Weights of a small transformer language model.
Size: 15 layers, width 704, 22 heads of 32 (11 for keys and values), 109M parameters.
Architecture: LayerNorm before each block, no biases in attention or MLP, tied embeddings.
Training: 1403M tokens, 12007 steps.
MLP neurons of a small language model. Each row is named by its layer, matrix (gate and up: input weights) and neuron, and shows model dimensions 144-399. Each number is 128 + 24 x the weight over its row's rms, rounded and kept within 0 to 255. Numbers have three digits each. A neuron's up and down rows have the sign that makes its largest values positive.
Before each neuron's rows, "fires after" lists the tokens most often just before its 100 highest values on Wikipedia text that the model never trained on; "fires on" lists the tokens most often at its 100 highest values on Wikipedia text that the model never trained on. A number after a token or word is its count.

fires after: " " 24, "|" 18, "–" 6, "-" 5, " |" 5, " −" 5
fires on: " " 24, "1" 13, "2" 8, "3" 8, "4" 7
L11.gate1461:146112141124145122136122126133168147104109127118100136141129107130131148165100143106107121152119160102107131127137122095088145125142149125135130129144145142100090142153147151147142157124067151105103151145121155163175104094125137105109127156112150128149121094134169170131160097143145180142141109114111133165156109128095157123156083118092099099130122171106129145099113119141088161096119088121116125151107112166091123162070126122097093121076156118142100109179151142109096107146153089148107124105126118130131108173103128092112148148118146126159127116146142087124124097107093140138141063103136174138125167161114151120200152114150145126118130136127123086129143121123121117138131144147128106129154119109100123125104126154168113114132069106138127116100119133140173124094104157
L11.up1461:133153093124125119115093171114114112141094098124147173126104109128104166109113105188141142175124141114156113117164125140138127090138108109090148146140115135117166160103153125080123143101087161149127125119176133156087144118104113127154129156133132123146180127164145151131147127126122165179163134103145110132136159148162119126161099099177162094107137129170126126134156092131143124107116171128135102130120160147178130122095123128195177119147121138139111172121124112157121127115150092119133118115154140091122131121162137115148107119119131107102136174108142101110167111158094077141112100134104152121100129128134080110115122106138120111140095145133122111114198108120126132089142163123130183178102104139134102132149168125110102114143147156150137138107142077149158168105125157

fires after: " " 46, "1" 14, "\n" 9, "|" 7, "7" 6
fires on: "1" 24, "2" 13, "7" 10, "8" 9
L11.gate726:127108119137150172140118171156142181133112127135119129143101087125101146074112138133097106151145116127143144136161121134101108111128142093092108089148141133124130100171146127133171164143109122163119137170161156148121074103125107120140138109119139102182162145110135113109166122124121126126141144125130120102103140108157150096137080104155139120167132139113115067178136126160117157142099138156110134172125111092171148103133134125125124161108135168080104129171130141162127105159145119127106123142095136096128084106113195163117109146140115100105081122152170124113157182122144120147113095123116124110150170134093125104120201145115138090117119115164124126109125133078125134119108081154109142103165140121131138134109168112119125137114127164108126140120131144167162092105117141
L11.up726:130108079123133137191110152150105077117100104122173160134150109143133128156127141134113142094121134126132142109127145167113114151106090164138137126122110133132115135140088118123116144102177161122099108103145102071151095116171139146126136126168145156124106144134102104128107105116133120126137142146073165145168141132177140142150121093125135138119129152153143144158124128136147113129116150116162171169135098129158119119172085133123145164157094120151112085077107138141131158102126148117113127147124135132153137156135137156137186142180112185138107120138103096103132149129119130110144092153153132110119155109088124121133140138133139132126151122131167141144159113106153123103096140177164133141139128154114125124128110139134100164156123141149130140157094134113148109134151101

fires after: " |" 78, ";" 6
fires on: " " 84, "-" 8, " |" 5
L9.gate99:148160126136098139174124105096103150099119099115139143116136142122137119148120132155129186108127175100141141149140123122151141137121184154101123135121083150150111127113122094146146149145116090155100117127098145117124129111130120151118117105135125168100164132122175086141167116091115158111147119187118138152111120126170119171129157111144130129117124131163138139132158136142136143126140143151166124106121118161169120130145118177115136129130109113103136151092143173132140113095133132142146139138128139115090150132116112095121117137169142152111092100167114158102100142146119110167162150129126149138152134121187108182135136139104101122151120110101160138116112114093101106108171128137128107076183148126134141152167137184141124123075146108111132122136120102159155104109125084
L9.up99:129116130154125106149102161097138097147152097144094165153101173112135107149063148138125126170145123114179110137131137114120122119070113152134106096132133146145103140114139127136100151139128103124126117149130118073120108119147120132125116125112127174118114079137133083173099118072122136150109116136114106138115098103128141121149171110131108122118125082129148134140119120150144122145108169136129119132134139161123102162105091101138097134123112120131130143133112186137162150158126138100143109083145114097140157132159101135148121142134144143129109136114134110133132113118175122085159121120134140136107133122110135148157115162123117151123101169108068137150146113123111119139160130118131122100141171108130134160132113136117137145111103088096121129112080121139127110141110118

fires after: " " 43, "-" 18, " \"" 6
fires on: "1" 36, "3" 22, "2" 8, "4" 6, "er" 5
L9.gate7:135154146128108121133146165128094119103117142155116148126146105100089154137148107182166119150083131142108126104175140117124124091125120145122122115139117142136156159180137145118104174148075144126124123102111141115124084091164107119123165134107128121082086096125133145131179166126122166123128110126117109122115136121122183114140059124119103173140109125102157168130120069086128105130110132106136129146130145113167115084132168149147102119103169124131164113143114125125077112151198127092137117128116105132179118167148127126108093140124132120089099092141077159134173154112075105103179104116089109166132145138141133111129131129125176086101138129117123115095117126145110111141141138132086101163126130119105137157109152135114113104092121140109138130155124142125175119157157107
L9.up7:131152125130125106121144134120099124156134116120131157096136119113136114139152139176120133162085120118104144149146132135142128138160111171152099139109096107143168134141118192148082184164113115150078161172148090093101143124134127126135129139147156112150122086078125150147122153135099105136129120138161076106116179106153151122142113103146138124133161149107167107120110156129147116152129086108082149144080120092123107128143112135085095155091132132093170126170129130147127127118148139146138128136117114106107120141153164137094131181133159145141113169101173140138114107107135078165095031143145159099107111130107116118100121086068128089141153141118122097160152176104149143111128156146156139118151121165144127129143131127160168131127125105143106127116113189120122119150107137

fires after: "2" 25, "3" 11, "5" 8, "4" 7, " |" 6, " " 5
fires on: " |" 37, "7" 8, " " 6, "6" 5, "8" 4
L11.gate1025:131090095100116127134153132103132140134136135120144136141123122071143126170131132130139130123132137157153129139129126183094120120155146141137078126120137123159081119084221135117159153140104123128120135151140113123131170104153151137130096135093085166146131087192139131134132138117143128101101124128132160173117135109132141116115145146164110131124137124149118122116161134190128124180174119139134151101059126113101144128118170120136104135130179141130148141158114125166141135130143121117123115157136141142111075092163115095128106111147106162131144129132122137193147109092076123146118169102174113120120146173109086147125125153119106177124107094095146116154122144092102125146090102130062147135124112170150108131106131124136146119146119138125135134160148158125130100143103120
L11.up1025:131072135075135108126139098122131138095151138069088159148131137112129149144129075137118117157143110127172097110113123126176134131092128177147113142107164131113136118068172137135112143124124125137126095108097070105114134113156110128098110132104127125132144143162120125110159144154102171182122078143105133108136075118131109118118099104125112121133108122132132153172154159099128154107189144115133136104109163119166131094132126159134137139131143120144150175183137134116155112110096091130114114152121112173127109078127140134123107161150144074181128154079100074133114129153083175149124155111131126132169112133118136151117138101128128136131134143121100124091132181115145107172120077151121100108111129085118086119148109141108135091116143127172166113134124146110122110119131155

fires after: " " 48, " |" 6, "1" 5, "–" 5, " Pos" 4
fires on: "1" 33, "4" 11, "3" 10, "." 7, " |" 7
L11.gate2225:136124099144098115115108171134123168119142130138119133106187099094152142129140085159162093145120122150175110122138147124136169153124106124119172147104128106183128109123145163132133126153124143123140164175116126103151155144200129136101115106108155159144126122103179103147150127119162108132144123140140125100127103120107123085132115131105131100141130137165129143164127137113101118128126106143130137099123125143080147143199128147121152069138162101124153094101113125122127114111127130134117171141107108129123154127101167104096123148120145120153164104113166115146131183158130127107159139139139123121120116110130114136157170128134123106134133156140124113143091142134114104103157127104113119148123119118089120093113089179180122116131128120164163097151162130161154151123143141
L11.up2225:106130126138106102137118112117199165145134143124107134117123147168159174149129177134139052131141151183113143126107103120157142115133108120119128148103090133097111098126095147158118128126118121113100138142133167142123115097179132122139153117100099158116113157149116169143141107176109126138155143105100095110135100102171103116115136157151095149139131103145124181117116161108125095154060161134125126122133162165163146140167121117105122064159131128104125096116137165141108127116095086146108109128110144125102194090090127179148187178158126128138134127152122150139096164132165140134138134146101112173167124120156123160133148125135111097171125107148109144126113082151109096104114116135109147155138134124110153124148117093104149149144116135153122127166119135101143136114098125

fires after: "\n" 26, "0" 16, "1" 10, "7" 5, "3" 5
fires on: ";" 28, "\n" 26, "," 16, ")" 15, " |" 5, "0" 4
L9.gate207:132142154158131106093127144113141141182131141148129120127143104137125204112148154092151142131132102134135157134120099114135137098142131093159104166180158119115158126142134110179112132099109128143173137152119151151158147143142125131146125145133145133147091112118126130140115128132114152117107140140158130103108089120156125120163146139149136093144148087170094119151133111113120164140144110112161108108108101110136162131111149121115124085196117112102080152117113187139099086162139086131121081128100115138122159131106144107079153116169127124111082118107099123110151120143072138091136131129098098134130137130115122124119137106134163106068129083137103067145156116097141088091127122160101140216062133161120106110114116137098175203113148176127167137109115118120135117145119122
L9.up207:175098124123151147086152126132130124127149100090174107082075131135158140096135133120130144130116091122145100118123128126140117130120125103141132099114073136141128138146052115145108092121140106109145122151094147089147133125126118104127136110175112126117102134116142148090110107117136115121143088141174120143128143114176137155125112130156136158151133111149161139137114091138076088136099110096122145117156145137136165150181110170141172123149119146141151131113097144144136092112117133159109118122120144101131143110091135086112131133120170113184124119129152124141115111148117131106114164137094122096159143148119111123142144161104155130100120111140080165105121120136164097147140094104108088155113141162131081130130107140082093098130113142128106160086094145146121107155133137

fires after: " " 37, "1" 13, "2" 7, " the" 7, "6" 4
fires on: "0" 18, "2" 17, "5" 14, "4" 14, " " 7
L11.gate1257:099115136141152130139103152120168156101104123093129131108118103145142116113138100134119100110118076106111095163075141117051105136082109111136113125105123098137109109137108133123159114109131137159171123103074091125087096093170201109091149128154152110185098165131148116105131121099192133130113159129130122114088133125158158153104095185137104156134132129106075050124156149109142101122142129118159104130176138113142088096180147161088160135148113148130137101126114110127185151108123100135101138160119121108106130144116140096162114146156102128147139157140162138081132138117139110130131108152143146106108139152105113138132139157145128168104146121127134123136166135142104113107150105107137139131124102120126148139077115135125114114188103134151140133115115148112169156137110071
L11.up1257:172138140147146124125106151157116075085092157155090103124130119192132106099176127138125164110123141159123114174132135152135149107104134098149111120123058140132149126077103142125129110144136109131129145112128134094088131116112158125119095091161130128101109152149135161080122106162158114128074128133128099127108126090111094172099089119132083133120154093116100148101151108114169163120136123161118156139144146124097128145132125146139116162115147165149114101133177122114119149108140120116090104168155126117148097132132125145174141126124128102129128136171116161088150122116131142111127074091173145124151164123099148145158104095112095143112135127129143063127138131134094147119160111129121116134105122121148153138111085094125158078130129089148131135120129101126097097186123119

fires after: "0" 21, "," 19, "–" 7, " p" 4, " |" 4
fires on: "0" 37, " to" 11, " " 10, "–" 8, "." 6, " (" 4
L9.gate1590:129171116144144156177098157136160094128123117099094138167108153120136133122157125104138119131090121135178128183143137143093119102147099133105120075142153158117136131120150125131129086118111125097160134134058098102119109109132156171117121145156089146131112119106182086137129136138158141132094115110132188171110170083178124139130123124135151132131140117130111135137120122102141153071150137117110137167107167129097097120138141135124124068101151118133163153158121150091147097145104138140088109140152139120140114115127140099102193163154109164102138144157140140144130109140108096165106138124139151142083108105125155139134149119162095136141128125080103154155121146082138075156125147141104113114095107079153138091105138167140147116149142160133109120174120093126131121135122129
L9.up1590:162098147084096150134115093139118103097123107068143119146141121093109121150159095169127119160145129138156110121145125120112140151133109071117184131126143107111134127075116135069130138100144114119140133152122112157113117127128109152120147157166161077109139127136148122090111169148116132105135142131139133119147103149118119156137132115146129111142111139125113102124125135144088131117112128157122142174113123098136077152168116183095145088123093080099098158101173128121124139175060102131147112169155153112151180104130148152128154143167080092131095077126128140152068115122125110111100163132144210143153120115107123129136133112153097111095149132118096151117125103105094135130117143138125131113110124118157149146130154121150105085151124094130107119119136132099132122111109093

fires after: " |" 69, "v" 8
fires on: " " 72, "á" 10
L9.gate1995:139088084120138125113123144110073150124146091110143088146136104142092117091121122157107132094113119135123135156110096107111144090165147192127141186146086123106110109135113124171067141107139139092139149109139106133114118115123128103086127137122127155123102133095161138103104134163195118110114150107124116121106102152193116124123183176141172150076157150131132140138094120120141166121109137091137104095121146109131120116083105137138120047112125143146154145152134155064138112129119072116104115129117111138120146121114131120088115140140126154142119107110140153135144091125125133127115147113123112107168126107154128143153177121124124127127168109131127133141173171120100110173098144134113115126110153109098103126150207135121132112118173109123118125153160106101182112116135121
L9.up1995:139113150152114163147136114091105151160144149131145103158146108115140074157062133104101132104107137109134144128067110115119139145132091100162150127124116111165125103124109149173163160136151083157145096079156121138153170108136159148099159144158131122171176106123129115127148121153120089119126157158117107132134164155131144146155128172083096118136123113162141095134130191143168142113101114158105147096127114114133101097108163105121146180121128117138185093151138112148130118137147155143143141127116135151132142129152082167120140127138150117147163166139112116095168093131170141122118097115112154126133127136080133091114145123149157084170139106123158123124104066133103146161174115116142070115111139077119104168108113085131101150126127119125137148102115130158125071107109124

fires after: " " 24, "1" 16, "0" 12, "2" 12, "3" 4
fires on: "9" 20, "2" 18, "5" 12, "." 8, " its" 5, "0" 5
L9.gate2356:108112143148081152103106102165089140135091113126142163095154134147127148082143143137098178141147121142109115114173151111144114112077137135128113154111120120134116149137145143148173125130142078107158137112139147129083156106105130125155136135113157132180090129102138090121126119154116128141098163126079124148129109152128136134143130144149134128141166111142123123133110121109135120152127109144099108133143174148103152142167082130118141135114138127144113074126118086119163145095119116115131111134138128091137117134182155148117149130127114120115133122118110099109147114144139108109117130111095095142149112130140131155097160149110138070171111147166119178136130093104081149135133141113121092100164094149097132106153111142131116160149129113178137128130119060095162105127130105
L9.up2356:138111123146136112130167162134082106166114127107149153120126155148166103112106155137122083103144126150143120088170131144094120128139103169064119111149156124132148087104119145130125084127128098101133147137107137134161081182101092146090110113124077145105138128129158132148115096131121124109163130120095094117118125094107155157175088185139110116139139158126198157136111079132160117131112148171174144109154134143110116188146085174158151129168086124176167098157144123125163105083108106115123102123147094138145105104115068146098147117128117141111113097132121165115074147122079113146173125140109123138113119095130107123118111125105108161146129114117163161147095135121135158099148112125149137116107125137103139142103134108157150105111126147134146105114159139115146146167098150